Weights of a small GPT-style language model, trained from scratch on English Wikipedia.
Architecture: RMSNorm before each block, rotary positions, biases, untied embeddings, attention and MLP in parallel.
Training: a variant of Muon for these matrices, 265M tokens, 5419 steps.
MLP neurons of a small language model. Each row is named by its layer, matrix (up: input weights) and neuron, and shows model dimensions 0-95. Each number is 128 + 24 x the weight over its row's rms, rounded and kept within 0 to 255.
After each neuron's rows, "fires after" lists the tokens most often just before its 100 highest values on Wikipedia text that the model never trained on.

L4.up67 [136 127 118 155 178 137 121 151 139 144 119 124 168 145  81 131 158 196 124  98 134 107 131  73 128 135 129 144 101  93 139 153 120 112 155 123 115 105 129 128 146 140 140  68 149  96  94 155 110 138 175 101 138 142  86 148  73 112 107 113 104 162 122 140 100 139 160 140 134 107 137 142  70 140 152 132 113 107 120 114  96  94 129 132 129 121 119  95 100 146  85  97  99  87 154 110]
fires after: " de", "ir", "est", " d", "ons", " f"

L3.up2 [125 125 111 137 126 119 136 120 136 131  92  92  81 108 142  93 152  87 114  97 113 135 129 146 135 115 179 101 154 158 121 111 137 109 186 120  91 153 146  87 136 133 110 147 131 189 135 149 135 132 133 168 154 153 161 157 119 114 144 137 134 116 137 161 109 140 102 142 116 117  97 127 156 136 151  93 153 111  99 141 119  85 179 130 131 129 147 150 128 104 107 103 120 126 121 174]
fires after: " w", " t", " D", " March", "el", "gh"

L3.up367 [123  99 142  98 194 138  81 142 110 115  99 110 143 126  95 143 120 129 142 110 122 126  76 137 115 184 133 157 106 127 156 175 130 124 118 146 152 128 140 114 161 124 147 119 117 127 173 185 167 102 124 169 143  94 121 122 167 104 150 141 154 111 131 114 125 109 133 136 100 111 144 150 144 102 124 136 152 147  92 151 121 145 131  94 109 138  88 161 154 140 130 121 146 144 125 154]
fires after: "-", " d", "/", " B", " (", " e"

L4.up601 [147 161 155 138 129 103 168 129 145 118 143 124 107 141 132 112 176 147 129 120 161  78 126 113 108 144  91 131 164 115  70 121 104 102 122 132 131  88 132 116  97 147  84 135 112 109 113 130 133 163 109 119 142 121 168 170  88 168 119 104 123 160  97  99 135 147 131 111 128 153  86  94 154 147  95 109 115 115 159 135 134 138 125 168 152 106 104 117 117 121 133 116 133 100 142 120]
fires after: " l", " L", "m", " m"

L3.up32 [120 108  98 109 131 113 141 165  98 145  81 180 164 127 125 132 138 119 147 127 134  82 180 101 178 120 120  83 107  98 172 146 161 125 155 118 126 143  91 147 153 189 143 133 127 156 147 165 128 128 127 117 114 139 149 137  91 107 134 106 168 142 166 108 134 140 145 107 114 152  69 143 122 139 132 126 133 166 183 127 151 156 119  89 118 137  98 123 155 155 171 104  94 139 152 133]
fires after: "im", " d", "um", " D", "ific"

L3.up683 [130 106 165 105 140 117  95 102 125 154 125 110  95 142 139 118 117 158 117 114 130  84 108 113 127 102 121 136 125 151  99  90 177 168  95 112 118 123 130 127 108 139 109 125 139 187 155 151  92 102 118 119 155 128 144 149 115 124 162  89 149 137 114 119 152 137 141 115 144 119 116 114 118 141 128 106 164 145 179 125 129 143 131 134  94 109 129 126 141 154 119 143 108 138 124 192]
fires after: "O", " d", " D", " R"

L4.up234 [116 121 143 127 186  96 111 113 175 110 141 105 178 142 159 163 126 144 130 195 148 122 138 117 148 163 143 113 113 125 134  81 160 144  95 159 144 117  95 102 101 124 148 124 117 154 157 155 102 193 136 120 128 115 143 195 126 100 103 105 112 121 128  63 121 168 114 113  91 113 125 143 117 147 107 148  80 113 122 130 120 148 106 130 131 124 173 125 143  96 100 111 146  94 147  75]
fires after: " s", " b", "b", " t", "t"

L4.up701 [146 129 117 102 160 151 127 107 118 114 137  86  94 153 115 122 146 180 109 139 156 168 152 161 150 117 121 180  81 136 116 121 173 138 166 180 134  78 127 106  91 137 111 138 119 190 143 138 168 123  87 129 146 146 129 127 123 124 147 123 110 137 164 188 123 129  92 106 136 122 123 122 135 161 130 114 149 174 122 118 158 163 105 112 166 149 151 150 146 126 101 110  94 111  71 140]
fires after: "t", " st", "s", " T", " At", " Sc"

L8.up9 [102 169 134 147 124 139 141 103 127 180 111 169 128 136 133 126 133 136 140 120 111  56 155 153 126 158  95  90 177 124 140 137 149  83 118 125 165 119 171 122  71 117 133 134 144  83 184 128 143 154 143 124 119 133 177 193 115 105 114 148 120  89 149 149 173 101 134 138 157 122 128 139 109 141 131  80 144 131 148 143 122 185 122 119 111 130 160 111 133 135 154 127 145 135 123 117]
fires after: " ", " t", " L", " T", " R", " Y"

L3.up428 [152 119  95  94 115 127 154 122 127 117 118 133 166  99 109  99 122 142 191 117 120 115  94 130  89 115 143 142 151 104 128 159  82  95 141 143 112 115 142 163  98 147  79 171 127 101 122 139 188  79 146 107 176 135 154 167  99  78  98 171 102 143  86 114  92 115 113 110 146 105 128 146 176 115 125  77 139 142 100 149 134 123 155 118 154 159 128  99 135 144 134 150 164 148  97 118]
fires after: "ow", " w", " writ", " serv", "ag"

L4.up672 [153 113 110 129 145 139 114 101 138 121 155 123 141 111 141 131 131 135 113 132 153 171 163 101 138 136 137 113  90 113 150 112  74 146  97  80 142 138 153 167 114 131 107 115 118 123 142 132 123  90 128 125 120 127 147 137 135  94 106 130 153  82 141 144 119 107 103 127 131 101 164 143 121 118 157 115 159 144 100 128 135  70 133 138 161 135 105 134 116 114 139  91 131 106 119 104]
fires after: " S", "S", " s", "s"

L3.up212 [102  91  85 120 170 147 119 142 175 141 181 129 146  99 148 132  95  80 110 111 104 120 152  84 123 118 188 129 106 176 111 120 113 116 113 136 151 147 103 129 137 128 142  93 133 146 128 132 144 106 133 139 116 104 122 132 102 129 108 100 112  99 150 113 137 141 135 146 150 110 121 107 160 117 134 139 137 126 141 116 181  78 114 103 125 106 130 157  98 123 192 139 134  96 106 110]
fires after: " o", " app", " cons", " O", " re"

L3.up268 [148 138 146 146 167 147 140 145  74  93  88 114 114 130 132 156 176 115 153 104 116 104 170 122 131 131 141 114 123 131 115 155  86 126 162 145 147 112 178  90 129 168  89 118 132 115 125 108 176 122 119 128 169  75 142 168  76 147 139 156 106 134 117 168 173  66 111 122 113 136 103 135 145 166 106 103 136 119 179 122 128 124 124 102 150 113  98  92 126 133 128 170 138 116 132 122]
fires after: " W", " L", " w", "W", " f", " l"

L3.up282 [136 153 125 137  86 142 132 160  91 124 153  96 105 158 135 124 168 132 102 129 138 119 155  67 110 161 126 118 117 131 132 132 114 154 117 149 144 153 118 179 152 124  91 154 154 105 169 116 127 102 137  98  97 128 127 141 103 100 131 151 158 166  91 155 118 150 105 135 127 103 164 130 130 108 118 161 155 134 102 114  98 130 149 156 133 173 123 127 137 126 145 124 100 131 152 122]
fires after: " v", " V", " N", " w", "av", " W"

L3.up598 [111 126  97 145 155 146 115 136  88 147 128 100 117 125 117 165 157 149 141 123 194 145 105 140 134 142 153 133 120 139 127 165 126 167 108 163 107 121 165 104 114 107 131 122 131 142 129 148 145  98 154 170 141 173 153 142 110 120 144 136 149 134 166 128 124 145 140 127 113  87 191 144 122 131  93 122 146 126 127 112  97 167 118 114 124 147 144 149 159 178 127 134  82 112 152 129]
fires after: " d", " D", " L", " O", " R"

L3.up555 [125 182 168 124 121 119 107 108 141 174 134 129 122 132  92 143 128 126 172 130 114 110 127 135  89 103 126 139 141 142 108 124 141 141 149 125 130 158 109 147 160 132 155 156 118 117 118 128 144 150 158 130 120  92 116  94  93 158 144 140 114 119 139 127 154 102 102 146  80 134 153 136 140 185 101 114 140 109 111  95 140 166 139 129 102 128 136 128 158 140 127 141 142 130 152 131]
fires after: " O", "I", " Ar", " M", " U", " I"

L6.up77 [105 122 146 122 137 117 120 120 147 163 128 152 113 110 136 157 131  62 101 135 106  97 114 106 142 107 129 170  97 128 108 154 142 126 120 169 124 168  87 129 152 152 136 188  91 140 148 113 127 142 119 158 131 143 133  93 114 111 140 169 147 168 137 130 149 114 132 110 150 148 101 136 147 113 113 174 129  91 165 104 145 108  88 138 145 100 117 164 136 100 109 130 100 100 109 119]
fires after: " l", " r", " D", " d", " R", " K"

L4.up678 [148 145 135 124 127 161 121 105 109 184 123 144 139 134 147 107 184 133 119 151 150 164 134 141  95 130 108 143 115 159 145 165  88 133 126 131 195 173 139 127 110 160 133 148 140 160 162 119 129 147 123 130 162 136 110 140 108 140 153 143 165 104 133 131 135 122 149 133 130 155 137  87 123 141 116 138 130  83 143 144 116 156 132 163 125 120 147 131 167 128 138 168  92 134 118 124]
fires after: " v", " loc", "op", "ip", " comp", "r"

L3.up415 [123 107  83 154 130 158  89 138 138 145 190 123 132 143 133 118 146 115 170  99 137 135 165 144 111 125 153 171 103 150 122 109 157 125 111 133 130 118 144 144 122 127 118 152 125 144 139 103 140  99 148 131 142 127 110 135 119  92 107  97  77  99 127 148 142 124 142 110 179 126 116 101 123 110 154 133 132 129 139 119 133 186 117 126 150 161 106 155 147 199 166 119 139  95 108 118]
fires after: " C", " b", " n", " h", " c"

L4.up381 [116 145  96 105 144 136 101 159  77 137 123 140  66 101 146 160 139 124  98  88 120 148 151  81 140 120 130 119 112 116 130 168 161  99 100 127 114  94 148 111  91 119 134 112 138 110 117 108  96 136 159  65 101 103 145 115 121  98 113  95 155 102 115 142 140 102 117 115 102  85 169 138 131 117 134 171 149 102 160 121 130 150 133 134  57 138 140  73 114 148 165 160 136 110 132 146]
fires after: " R", " o", " for", " For", " l", " A"

L6.up369 [129 147  90  98 119 126 160 126 100 148 114 133  84 149 178 129 152 125 160 144 140 174 144 156  96 144 143  97  97 131 101 112 171 152 121 146 141 108 115 182 108 127 120 123 140 116 104 173 126 110 159 129 105  99  69 159 159 153 117 108 148 121 115 103 110 125  97 113  95  93 139 150 115 100 133 151 149 158 154 125 142 144 107 114 170 112 166 118 104 133 141 134 119 161 123  93]
fires after: "ro", "ar", " pro", "b", "or"

L8.up270 [138  95 130 144 126  94 161 132  94 153 124 142 154 136 124 133 110 163 182  86  80 123 108 119  89 101 122 130  89 141 121 115 159 129 150 129 126 114  99 117 148 176 154 131 100 128 149 107 146 142 108 113 110 122 143 135 102 149 145 124  83 100 126 117 187 140 125 135 122 170 115 114  98 123 106 120 166 102 136 150 148 153 141  95 116 118  94 135  96 133 136 150 123 102  93 128]
fires after: " con", " ad", " o", " ex", " Ad", "og"

L4.up712 [147 156 145 165 165 162 139 142 124 123 111 136 131 156 147 123 138 157 159 142 130 131  98 105 177 154 127 142 111 124 128 105 156 137 137 147 138 100 146 158 115 118 124 150 141 112 183 169 159 168 153 125 153 146  99 115 104 142 107 124 131 189 107 159  91 132 126 149 125 151 138  77 131 134  92 134 167 112 108 126 129 161  82 148 144 112 170 116  79  84 128 116 144 140  80 140]
fires after: " d", "c", " a", " st", " sc", " Sc"

L3.up299 [129 181 154 106 120 122 165  81 150 169 150 169 179 151 146 105 167 154 131 107 135  75 151 147 135 101 121 129 157 134 137 111 127 105 146 149  95 105 131 114 116  94 120 152 156 131 163 136 139 130 137 153 125 158 112 130 117  88 101 115 138 129 155 120 153 111  80 174  73 105 134 159 162 134 134 126 103 164 125 159 121 191 145 137 161 138  86 116 123 174 110 113 126 134 139 116]
fires after: " m", " M", "em", "m", "erm", " man"

L3.up516 [119 152 130 119  83 103 137 144 139 122 155 153 143 177 155 114 113 103 147 125 147 121 134 126 124  94 153 102 115 131 168 136 150  96  98 128 173 123 146 134 112 111 114 143 172  89 127 101 110 113 133 182 118 122 148 124 139 153  94 138 140 142 151 165 149 145 145 163  88 123 147 136 137 152 130  89 144 210 130 138 128 123 104 107 145 145 128 116 124 143 145 187 131 122 100  81]
fires after: " w", " L", " W", " B", " R"

L4.up499 [166 118  99  78 152 137 153  83 133  96 142 103 163  93  88 134 134 118 171  84 131 112 171 140 137 165 122 171 154 107 178 143 157 137 190 149 111 103 144 139 106 111 126 118 104 135 118 144 139 126 124  96 178 124 170 129 155 175 151 169 114 110 112 142 164 117 103 140 156 149 148 143 106 124 137  95 142 156 173 132 128 130 139 171 141 133 136 111 133 111 140  98 126 155 143 118]
fires after: " s", " O", " T", " D", "A", "s"

L3.up42 [136 130 127 114 112 141 113 123 134 144  94 116 138 146 143 139  97 108 117 100 177 121  93 129 132 155 137 132 104 109 117 103 101 102 147 107 139 117 156 154 150 162 150 137 114 121 185 133 171 144 110 128  95 118 143 170 116 116 147 102 108 111 137 163 122 163 142 134 158  96 126 177 121 160 168 101 175 127 155 116 146 121 110 114 100 143 130 159 138 122 121 142 176 181 152  95]
fires after: " D", " d", "D", " was"

L3.up114 [135 113 120 135 100 158 124 122 104 159 114  96 132 116 122  81 119 119 131 147 145 104 162 121 154 110 123 157 160 148 153 107 148 105 108 105 118 142 149 155 201 105 121 148 175 125 156 156 121 110 111 119  96 131  91 164 133 131 141  87 100 115 121 107 113  97  99 177 100 106 113 131 120  96  98 119 152 124 119  97 143 183 156 110 180 122 150 157  91 139 170 136  76 142 124 110]
fires after: " C", " D", " c", "\n\n", " acc"

L6.up531 [145 147 123 158 129 134 151 131 143  84 126 111 115 144  84 143 132 100 157 125 127 183 114 112 126 125 174 134 174 133 106 136 139 136 152 107 129 164 120 119 154 104 138 130 175 131 128 131 130 106 118 106 154 117 157 109 148 121  98 177 123  95  89 162 124 123 117 101 129 145  96 153 148 129 140 148 119 114 136 129 158 133 163 123 102 130 145 133 137 169 191 145 116 107  87  84]
fires after: " A", " P", " R", "ik", " T", " H"

L6.up751 [ 81 140 133 146 133 137 113  93 118 132 114 110 133 171 108 132 104 135  91 147 136 131 109  90 160 145 144 141 141 110 107 100 136 134 196 163 180 138 123  80 116 123 104 117 168 128 155 102 104 107  96 124 156  94 118 139 152 119 165 127 176  95 128  87 132 125 149 107 112 139 148 100  95 108 129 132 120 165  81 132 108 108 159 122 128 116 167 121 103 128 153 138 115 135 116 108]
fires after: "-", "A", " a", "C", " I", " ("

L3.up728 [123 131 141 118 139 145  90 149 127 141 115 118 153 145 141 165 178 106 117 128 140 150 158 137 106 107 156 158 133 131 152 185 107 173  96 136 127 133 112 122 132 171 139 133 135 150 133 117  98  97 154 116  92 119 114 117 121 152 135 135 165 114 124  95 109  97 123 117 109 173 104 134 167 119 107 161 137  90 176 130 171 132 134 112 103 108 110 141 102 114 191 149 127 111 106 195]
fires after: " pro", " r", " im", " re", " o", " R"

L4.up692 [138 152 125 145 140  81 125 167 129 139 103 107 156 126 153 161 106 154  89 146  84 133 155 107 136 146 127 130 155 118 154 147 163 149 101 135 130 135  74  94 111 117 153 149 158 109 157 124 152 126 150  99 153 102 119 147 149 161 155 106 143 139  72 108 116 105 103 126 113 135 135 115 133 198 142 156 101 133 127 132 122 139 150 125 164 123 131 138 156 149 123 135 126 126 100 104]
fires after: " t", " T", " s", " al", "t"

L4.up184 [103 141 107 101 119 116 160 125 145 164 129 168 127 105 101 122 192 146 128 145 163 120 102  86 101 141 134 114 108 165  92 156 127 116 121 115 112 150 112 160 114 155 133 115 141 120 160 155  92 113 124 128 115 134  73 157 121 122 185 114 112  98  92 128 141 169 145 112 126 108 147 112 106 133 131 115  93 130 108 163 129 130 109 151 141 131 144 139 130 121 130 146 129  90 140 136]
fires after: " c", "ip", " v", " F", "2", " C"

L3.up116 [ 81 142 109 107 162 114  88 121 106 137 165 130 116 128 119 133  86  92 144 118 103 103 125 101 133 159 149 111 107 143  98 133 132 127  86 171  76 121 117 105 139  96  98 173 127 111 143  97 159 112 130 121 135 128 123 151  99  91 113 111 117 127 172 120 101 146 121 128 144 112 149  97 143 162 132 156 128  74  91 110 111 101 114 127 134 147 149 119 128 103  92 153 119  74 134 105]
fires after: " t", " s", " T", " n", "t"

L3.up164 [107 124 123 143 124 119 170 151  93 100 131 122 135 153 153 165 124 101 142 150 145 107 133  77 170 137 134  94 112 106 100 134 115 156 116 150 126 138 111  97 112 161 136 133 132  97 174 134 151 110 106 109 169  89  98 115 125  79 140  52 127 147 122  80 149 133 115 125 106 105 148 101 115 131 135 124 145 142 125 159  73 106 120  68 135 116 119 122 175 156 114 119 146 118 143 121]
fires after: " includ", " v", " re", " (", "-", " r"

L3.up216 [ 99 171 106 143 154 110 130 129 133 134 100  77 134 146 107 135 141 147 157 145 164 149 123 121  99  74 113 120 115 141 125 176 135 128  87 135 142  88 105 124 159 100 110 139 150 134 115 164 142 130 149  90 161 113 114 164 149 132 160 153 104 134 140 115 146 121 100 126 160 158 122 112  84 102 106 121 120 104 181 119  81 128  77 124 107 164 145 118 111 136 127 176 124 157 154 132]
fires after: " m", " f", " a", " p", "P", " P"

L3.up17 [158 116 139 138 116 147 118 130  84 101 131 117 141 136  95 134 131 131 112 104 134 100 101 143 145 122 128 132 144 110  90 117 148  97 142 139 153 125 135 126 189 122 110 131 110 132 154 182 112  95 148 132 110 117 147 134 104 141 162 136 131 125 178 111 137 126 144 113 141 147 118 133 104 150 101 104 138 165 146 128 137 166  96  92 119 135 127 125 136 137 131 122 146 161 143 159]
fires after: " e", " E", " c", " D", " d", " le"

L4.up376 [126 106 162 130 106  78 129 111 176 129 149 156 163 116  96 120 118 133 134 129 132 115 150 124 146 119 117 117 133 161 138 122 137 172  99 151 139 102 123 132 151 163 111 105  90 132  98 108 131 153 127 136 126 161 160 131 141 185 110  88 107 107 100  90 126 101 118 105 136  94 133 180 101 166 126 104 145 100 147  96 110 146 149  95 123 104 105 129 117 115  81 129 135 149  95  75]
fires after: " s", " an", " b", " t"

L3.up80 [ 99 129 145 116 106 117  74 113 126 149 132 113 157 119 113 137  84 120 123  85 123 159 131 104 108  91 137 127 148 158 138  97 123 145 124 109  98 128 116 154 140 133 123 130  96 142 168 131 109 123 157 108 144 141 159  74 122 118 142 171 100 134 183 123 152 144 132 156 112 130 110 126 170 140 134 154 119 143 112 156 147 139 135 111 136 188 164 172 127 136 158 121 106 175 156 130]
fires after: " M", " S", "S", " A", " O", "ap"

L4.up540 [124 140 137 159  71 150 132 171 129 143 107 124 131 151 133 163 142 149 150 107 123 101 136  75 122 164  90 127 171 134 135 168 142 111 126 123 157 115 102 165 118 166 105 152 166 124 143 103 159 114  90 128 144 141 146  97 170 127 130 131  89 165 107 150 107 122 117 100  67 131 137 128 162 116 133 163 136 130 154 108  64 101 134 154 102 128 104 159 139 134 111 123 112 114 116 138]
fires after: " I", " w", " W", " st", "L", " V"

L4.up503 [150 121 128 126 119 184 115 129 124 149 123 151 102 109 112 110 134 104 112 110 152 133 112 131 122 119 151 164 140 131 102  94 134 115 108 122 135 133 135 120 135 154  70 103 108 161 126 112 133 101 170 136 110 134 126 152 203 154  78 153 134 140 146 136 145 111 151 160 120  83 144 118 117 166 105 105 105 131 130 141 133 154 160 112 131 157 118 119 108  75 150 115 135 136  85 155]
fires after: " C", " c", " p", " U", " pre"

L4.up298 [146 150 124 165 144  81 156 110  74 121  85 116 102 120 161 146 169  93 114 104 154 114 132 149 145 171 168 129 115 123 170 149 114 119 160 121 110 145 169 152 124 121 125 119 121 148 123 176 149 145 172 155  99 139 136 127 130 182  93 112 131 143 154 150 106 156 120 114 156 165 136 123 100 119 100 132 100 127 165 127 118 142 105 122  92 158 135 136 136 130 131 134  99 123 118 105]
fires after: " D", " ar", " d", " p", "1", " R"

L3.up391 [ 93 156 125 128 121 150 120  98 123  93  93 161 109 164 115 154 151 167 155 110 108 122 122 145 151 111 105 103 120 152 125 149 163 128  98 139 172 148 171 132 127 137 108 183 126  99 122 102 166 140 157 112 128 123 146 157  99 154 121 121 123 137 172 144 140 152 128 150 111 153 114 146 152 109 123 135 147 122 131 132 100 158 161  91 165 181 115 158 112 120 124 117 109 119 116 114]
fires after: " w", "w", " W", " t", "v", " st"

L3.up484 [179 159 137 171 112  99 116 129 163 142 149 140 119 142 150 167 137  86 120 137 133 143 123 141 138 143 171  97  83 162 153 163 100 133 121 133 156 142 164 135 164 181 115 111 110 149 159 131 148  94 120 124 108 168 146 154 180 123 124 112 127 166 118 127 129  85 110 122 153 131  98 121  97 111 105 132 145 124 138 165 152 128 118 154  99 130 100 125 110 154 107 144 142 129  73 146]
fires after: " P", " p", " comp", "P", " app", "p"

L3.up696 [139 174 161 143 173 123  93 174 138 174 139  88  97 128 113 144 188  99 104 114 185 140  90 101 108 158 152 168 137 133 131 112 105 148 107  97  91 131 126 174 136 159 116 169 113 126 130 143 120 123 115 137 150 159 138 119  85 109 128 152 169 120 153 120 140 156 104 132 114 122 126 108 152 143 124 122 102 132 112 130 136 147 117  84 130 128 142 159 142 137 158 111 109 140 154 101]
fires after: " M", " D", " U", " O", " P", "im"

L4.up128 [ 91  99 166 131 119 115 129  91  97 142 109  89 141 137 138 128 148 109 105  88 132 159 114 197  83 102  86 181 141 135  76 115 140 141 131 130 134 119 115 125 144 111 107  86 139 149 124 178  86 121 149 100 136  66 137 163 133 119 131 146 121 134 137 102 146 126  99 109 128 147 157  94  79 153 120 159 153 110 131 107 127 135  92 122 130 122 114 179  99 149 153 119 118 118 155 130]
fires after: " m", "re", "ord", " At", " P"

L4.up341 [174 105  77 156 148 124 127 114 143  97 117 109 155 156 158 131 119 138 118 143 148 136 181 117 120 129 145 153 108 131 150 160 114 111  74 137 159 152 157 149 131 110 119 119 124 158 135 169  86 117  92 116 139 129 127  67 135 155 104 129 167 141 122 120 131 102  86 129 125 106 153 111  87 114 122 158 117  87 149 152 151 130 143 129 150 138 123 149 124  99 113 165 129 110 112 114]
fires after: " Com", " app", "p", " pro", "el", " o"

L3.up412 [159 115 141 117 126 123 138  60 171 135 136 120 177 141 100 106 145 140 165 142 149 126  89 102 139 117 178 116 160 150 126 121 137 136 111 160 131 127 143 140 166 167  89 165 131 105 129 108 115 122 146 129 151 141 122 183 163 173 122 137  84 156 143 138 161 102 127 135 139 100 141 123 104 104 147 139 146  82 131  95 114 164 140  98 153 158 111 147 148 111 127 156 103 147 101 122]
fires after: " c", " C", " p", " l", " rec", " was"

L4.up638 [114 108 121 150 109 148 141 109 143 145 137  60 140 110 114 160 134 152 133 151 117 126  97 115 121 100 115 106 154 157 119 170 123 125 128 109 139 143 139 112 136 118 172  70 151 107 110 155  94 129 139 122 125 119 112  98 128  81 121 159 143  95 105 130 137 124 130 111  77 119 103 174 112 139 143 135 157  81 109 157 140 174  98 114 124 114 140 136 145 129 148  60  92 178 139  97]
fires after: "ac", " M", " An", " an", "am", "enn"

L3.up742 [129 139 146 149 131 144  67 138 122 161 123 127  88 105 187 118 111 128 166 165 141  88 153 107 154 155 120 126 116 122 125 121  78 186 142 130 102 142 128 156 143 102 139 140 145 141 154 113 162 129 108 113 111 107 145 119 137 114  71 143 154 133 122 124 158 150 132 107 156 149  86 151 128 127  96 111 117 120 174 116 122 134 130  84 187 139 120 156 107 113 176 148 172 134 135 142]
fires after: "m", "H", " m", " M", " h", " comm"

L3.up692 [117 132 130 123 124 141 164 148 137 153  94 164 169 140 136 110 138 140 117 121 134  96 102 131 109 135 155 168 175 119 150 168 123  96 141 103 160 107 140 143 132 187  80 133 143 124 162 140  95 147 119 186 109 146  90 101 146 145  90 117 157 157 105 124  98 138  99 113 132 128 117 161 105 156 150 127 174 111 135 134  99 119 122 136 107 111 109 106 117 149 131 108  75 111 133 133]
fires after: " comp", " Com", " W", " w", "ab"

L6.up101 [143 143 125 132 158 141 142  94 138 100 135 125 167 103 125 130 137 133 120 147 195 163 108 183 121 131 158 139 110 126 132 104 101 134 119 122 189 155 162 122 102 138 146 141 106 159 135 129 129 135 121 106 141 144 172 133 114 152 146 107 108 114 143  95 154 129  90 176 167 119 126 134 144 130 145  93 149 128 131 140  83 119 109 122 148 111 116 177 118  94 147  98 146 135 110 146]
fires after: " S", " s", " f", "s", ":", "ts"

L4.up81 [151 105 132 118 156 122 144  81 120 192 143 143 121 153 131 145 115 145 106 103 128 149 106 105 108 117  98 154 113 117 138 140 138 127 164 131 145 127 117 153 144 116 142 123 145 131  97 164  93 109 112 150 161 112 118 157 156 146 195  96 119 119 113 126 115 149 163 163 134 125 130 114 117  89 131 129 117 133  96 157 113  92 151  97 162 130  92 128 136 159 146 119 113  96 150 130]
fires after: " in", " ex", " res"

L3.up356 [111 120 123 116 137  89 169 108  94 122 115 155 136 154 121 100 147 129 130 148 146 134 144 129  92 128  92 127 126 129 159 144 101 110 127 118 126 112 154 100 166 123 111 140 159 126 136  87 167 179 137 117 151 118  97 154  95 102  99 158 111 133 107 146 123 146  98 154 138 110 163 158 128  86 127 110 120 163 132 165 123 122 133 125 128 114 119 116 138 150 118 146 151 140 101  86]
fires after: "as", " M", "em", "is", " S", "ces"

L3.up286 [136 104 132 100 149 156 151 146 131 111 102 144 107 132 172 122 109 119 121  89 113 157 129 160 172 153 102 110  91  81 131 111  98 107 161  95 125  68 102 127 141 142 112 103 181 124 143 161 148 171 134 135 194 121 131 136 149 152 164 113 142  73 108 159 152 126 101 156 165  96 154  98 104 119 111 164 158 114 128 154 120 107  95 121 169 147 121 138 122 110 149 115 110 116 169 161]
fires after: " bu", " res", " f", " def", " F", " ind"

L4.up550 [131 143 181 137 133  97 124 118 136 116 135 122  95 127 141 120 147 109 120 158 175 124 121 123 124 148 146 137 158 135 160  99 111  89  75  89 103 107 181 136 158 130  75 164 134 122 111 161 181  94 122 127 128 140 153 149 131 159 107 115  92 117 109 152 136 121 132 120 137 119 141 144 134 141 158 109 153 123 155 148 157 138 126 156 150 116 131 120 130 158 155 145 189 121 116 127]
fires after: " L", "l", " l", " An", " Mar", "om"

L8.up185 [ 93 136 177 163  78 139 113 144 131 124 100 128 102 147 126 158 135 118 106 136 159 120  89 105 140 146 112  89 180 162 140 149 151 101 142 117 117  75 124 131 157 150  77 115 101 102 133 138 134 171 124 111 123 173 147 135 161 119 155  67 126 109 128 149 113 133 135 114 108 127 129 130 105 177 156 128 147 159  99 132 152 116 152 138 116 114 113 128 136 147 177 115 120 109 116 152]
fires after: " a", " P", " p", " ad", "a"

L4.up157 [147  84 114 114 112 134 130 117 143 117 160  55 129 135 140 157 102 133 114 151 163 162 108 115 117 155 109 138  83  57 140 155 113  95 107 129 101 115 142 119 118 112 114  74 142 106 124 175  90 135 124 164 117 153 120 119 160 119  93 120 128 103 105 121 133 131 147 135 151 125 119 138 124 135 121 116 133  99 133 139 132 102 132  94 111 112 132 121 143 154 118 154 145 132 158  94]
fires after: "oun", " S", " An", " an", " P"

L4.up273 [133 142 113 128 140 159 104 154  93 105 126 139 114 150  96 154 140 109 116 120 166  94 167  76 154 176 181 160 107 106 136 142 111 148 119  80 141 114 134 133 165 134 137 147 145  83 157 164 111 142 119 106 138 133 149 119 114 121 110 173 128 136 143 126 140 102 149 138 141 139 123 127 152  89  84 125  86 115 125 124 121  95  98 125 130  76 110 152 140 153 147 142 104  77 148  83]
fires after: " l", " n", "aj", "U", "st", " loc"